config.toml
num_hidden_layers = 16
qk_norm = false
bias = "all"
beta2 = 0.95
lr_head = 0.00573
max_grad_norm = 2.0
schedule = "wsd"
decay_fraction = 0.289
MLP neurons of a small language model. Each row is named by its layer, matrix (up: input weights; down: output weights) and neuron, and shows model dimensions 64-159. Each number is 128 + 32 x the weight over its row's rms, rounded and kept within 0 to 255. Numbers have three digits each.
Before each neuron's rows, "fires before" lists the tokens most often just after its 100 highest values on Wikipedia text that the model never trained on; "fires in" lists the words (lower case) most often at its 100 highest values on Wikipedia text that the model never trained on. A number after a token or word is its count.

fires before: "00" 16, "04" 11, "20" 10, "02" 7, "01" 6, "09" 5
fires in: "2000" 15, "2004" 11, "2020" 10, "2002" 7, "2001" 6, "2009" 5
L8.up859:121096163109012130171093137120124138125109140149133112104109099093110128114132173150096218153090140067090145136119180135181097094063115158108113133065154089082162155114079140109129137102149157182183102137089184140131058119105144175138090092145162112120139129171173147182057080121132160172
L8.down859:099113169116142119117144127076147083206092088180125070125110025158075115147120126130117171141182217106163184146126136109108127142127093143062067174085137106130139148101077147149138140077180126199127127060118107157148066123139176131154132117118115134126153199129107112210086086132104138131

fires before: " to" 84, "," 5
fires in: "according" 18, "due" 16, "addition" 9, "response" 4, "similar" 4, "related" 4
L12.up497:182149160119111151113098100078128106139159107139099186140213115070099138170136150074114227135114137060150091113094137143075079139136137097136196108133191141060127116119185124125080153113121127155144146151072051107072132184129166131088084056103130073165094128084138237060092124111137135167
L12.down497:094151181149164111135107122114083125188070099102103205149188160097104087103143072116092158062180116137186122126126124084050154159179073137149133117124160129133090116131116109024060120146141157115161134108114128153135108141130160151108146143147145097106166134132112133149178185116125171149

fires before: " |" 29, ")" 22, "%" 13, " (" 10, " |\n" 7, ";" 7
fires in: "0" 19, "3" 14, "4" 10, "6" 10, "2" 9
L5.up33:104122083115129142141148085112207127111143169141235108139135161148087133150153154063108130121146137145116125152086179114150140122140142098155121176164088117124153101141158127093137051156128104167100177144123135111142140196155077139146146083125181163122143155166097172104107074084103139151
L5.down33:155140157152102160171095175150098136081138188123134165096083147143104138126138117101155106133118129141191105163165059148100145130104069121131107158079180158135075159127182193122161158127104062109112156130140126077060069163167102120162110147145109097143131067166125148137142165130119141200

fires before: " " 30, " a" 22, "." 5
fires in: "as" 43, "w" 16, "l" 13
L10.up612:135107153134087126101167120093138150133143112131118163123133164086106170147074136157109168179103115070149164156097084151171138132067138095182099103162143132109183085131134114179176079146115128142142132120161109170088072200129137162120101112089145098209138134142161138156101106126169000183
L10.down612:089118204118120121042139136133108098125086136136148134114156143165120098171121172165110102090049132102225111147079109077129170157189110133108147033161140121155103079144106118126135135104141118107070103157135100155124143064080130100126073185105119180146159055102075111128020140121134125212

fires before: " " 38, " the" 14, " Switzerland" 5, " a" 4
fires in: "in" 39, "on" 34, "of" 24
L5.up1011:124112139102128164129134119087126113166131099052125130124110202097126115129122199095096175150036118119093096103158177099173092136078161100119142121114077131147058203131088101175136130137088105201168092168083122176116104096156078152097073079135147155155090145108136131108075150130127152138
L5.down1011:146129184099107182091113099152115138114151121100167116093148139093100107134133121102125131103128144140143103171194146143126119131140079110088144160184127206114078150122079114069142154131152082175095078160132092105123160072124093172080069140134085169088069076087102119164174077171122131076

fires before: " to" 67, "," 5, " the" 4, " a" 4
fires in: "due" 23, "according" 19, "addition" 9, "order" 8, "response" 7, "to" 5
L5.up374:098085086129123146090086105130137140152138107097164156099125132037141152093143156126162150153109102068154077126144135155171120128137137083122097039086203159088156126130093103124126137105073151141179103156099200143078143221110121144110093109103141128186104137105211213101128148134124128134
L5.down374:160147135152087130117089102090106114136164152100120186137122152144123115151205113101108144108125117102138126160161135182095091062085111119145118152159207096140131129123095063112136162191101165170180087089145134095138102121119088120168152056128142144123126091149099150147125099128116107136

fires before: "." 26, ")" 13, " " 9, ")\n" 9, "," 5, ")\n\n" 5
fires in: "2" 17, "born" 13, "3" 7, "1" 6, "9" 5, "28" 4
L2.up46:135173138100109027106140078161175158162150155093172123235168180162106145090116124068135083089171148164150153114147148108061101111142129142124100154174129150093074138112159152115136093081175129126094066118138110126196143090136180134153104117159136193110073139086115158121121124121104154143
L2.down46:078089145144076089162030112134091102141123170150123152143129066135155149167119102158129122112125105109113128198163170075157135082127141213172110101145130100151092087144124115133145124133096062165068095217164093106151144167120128126057108125155146152128054130152110124122179091143120173112

fires before: "." 34, "–" 19, "," 10, " ft" 6, " (" 6, ":" 6
fires in: "2" 27, "3" 14, "5" 10, "4" 7, "8" 5, "12" 4
L11.up436:162131088142104102156100116109152130104139144143169139091138065089143100100127103155146171141105066132150123110162129142134096089126202147145106097135136109171125006153151168150098070122120106171147124187148113104123069104105128151137077147129097148127081131096086154086145129089116118134
L11.down436:137100100138104121211128154167117135135150112088142112098137165121160048144174096131141123105097097057181147151151152140125153118133139174106076104151107174121143110132161116117136122169134130180107097148130108152135138173097165083077126139175073088135162088092092146137117087078183132126

fires before: " |" 79
fires in: "year" 19, "candidate" 12, "party" 7, "role" 5, "rank" 5, "votes" 4
L11.up633:172150130159144121180162121153180148165098179094168120192133147093082094163131113080082082136151144107177117077130091109179162128128126088156097186133090113090092082158111114150106118100080082145124115071129150175150159109176173129118128016112148158153135155060154158141057149135122082082
L11.down633:129153115075102134093157128154137114147089148136095105149188140079083112049133118126132111126117111161096101127168113044148162138098206124089187168119138135149146180094164119143180121152139121182164146111080158141134114183187182156111199129095141121165143127097131125072121115127159149122

fires before: " the" 43, " a" 10, " " 4
fires in: "from" 15, "to" 13, "after" 11, "into" 10, "during" 9, "within" 8
L10.up906:105106156108108143121147171081123200136118135096132077139114127094073149138101219094142175117105082136128086105060118126146126115099118099144206128126103062151143154110087069147156061085168160160123184102058130116097127140066148148085122080131136192113151111144154119105108144120105114189
L10.down906:132128140168155129098112155101118163086160127102126144154093126097176069155082116139180093125138169151135165091136152119170179185108135122075187059149089113165109117083073069113177166106155130090102110110163135142130136101142156092080136154141147111132153000107125113156129173178103165143

fires before: " " 40, " the" 20
fires in: "since" 38, "until" 36, "from" 10
L2.up1144:068103102121118130122144151107150153125103132082111164128099106119143105105176160109094107130104093148127088097104178166151125121110167087138203127176111084120147085185134087198113105162118109076098159079137110135154096174118089144147135072145102138128104149126140133136127164170122126158
L2.down1144:204084103135142114133127129104092172151064161108169130109093139098163147139129116088141083145136130172115184080144147082170153116126087192165143127114107091158139126103106124125146141147157129139117128171123090109116167112148110114112116158158145139081131152061132120163113172153198152156

fires before: " the" 56
fires in: "of" 42, "behind" 8, "to" 7, "above" 4, "on" 4, "in" 4
L5.up707:105079174194101155099170130065116139139126147188137122117095108188117143151081205144116134148159111064126166139082091125069078112099087127133133105106131068121137181105125090149134101156148084119136185127113080111098107089138086144149103121081113138138179133150116177140156111135070146112
L5.down707:096145117145161120105147186065055050115164184115117132132129087147149105094138119088146070102156124102157103153093126128106147151111160168057162092202099171176137108127147101092168156096161123116129145135134095114104106098162206078089088141094133107121165139133148195106083135125169071078

fires before: "02" 20, "01" 18, "03" 14, "00" 13, "04" 9, "05" 7
fires in: "2001" 15, "2002" 15, "2000" 12, "2003" 10, "2004" 8, "2005" 6
L12.up44:102141102132068125123137037083131098126113127161069093086097120147109089103146152076135127085127095119166131159138127079123137147124074138152172098084138144100087175151112114155114157091166148097127141115130105188174078144152120175134120108124129159149170130169146082158109096116170124163
L12.down44:160165149128142153120158132162083098096131109099118079157078118103153133175125098146063133123087153141144152178133156153140096132129118143130098112120110135191150091067102088077138062142207084170110157082126154154122132104090125162137130095093113180110175032098133112113124128140144151131

fires before: " as" 37, " the" 8, " a" 8, " that" 5, " to" 4
fires in: "such" 41, "allowing" 6, "with" 6, "in" 4
L8.up118:128122091138129110069123114091187119128167188108200113089154168108152179135119151110094154073136135081083160083110139085119110123139175162123111084133155115117089094174108170137149088070083131137081157112054072090155123150139066129159112109122192126158136138061144151197127109175174123132
L8.down118:152082092199149025123072115104135134137117148138125147171115088090128133125117122162125163081086140105108172094101139135152066117139139137139067080086062132155099166090120107150089163147145047149158189130115102124105127127136098179082113167104145108140158201154105061148102113077105178105

fires before: "." 40, ".a" 10, " #" 7, ".," 5, ".\n" 5
fires in: "s" 13, "k" 11, "jr" 9, "sir" 8, "vs" 7, "c" 5
L5.up10:148122108128052122092112145092142158104095110114140087139113106178120126104156144083128108124140039123109097141139153150113173146148120156098130108100069140156176161184165131158170116157126181083089131128107126089128109151118103148142128128187162121086105184098191128098146054207149093129
L5.down10:143152150123109114129157091104094110209131114094121127147116135114111154132151140111116119211124146060163186115157135206081142134145098139117085147103140176116161160127079144146123134173154150124072133176042164092229121158175132103073153131143149122119140165096093153096090067153114171069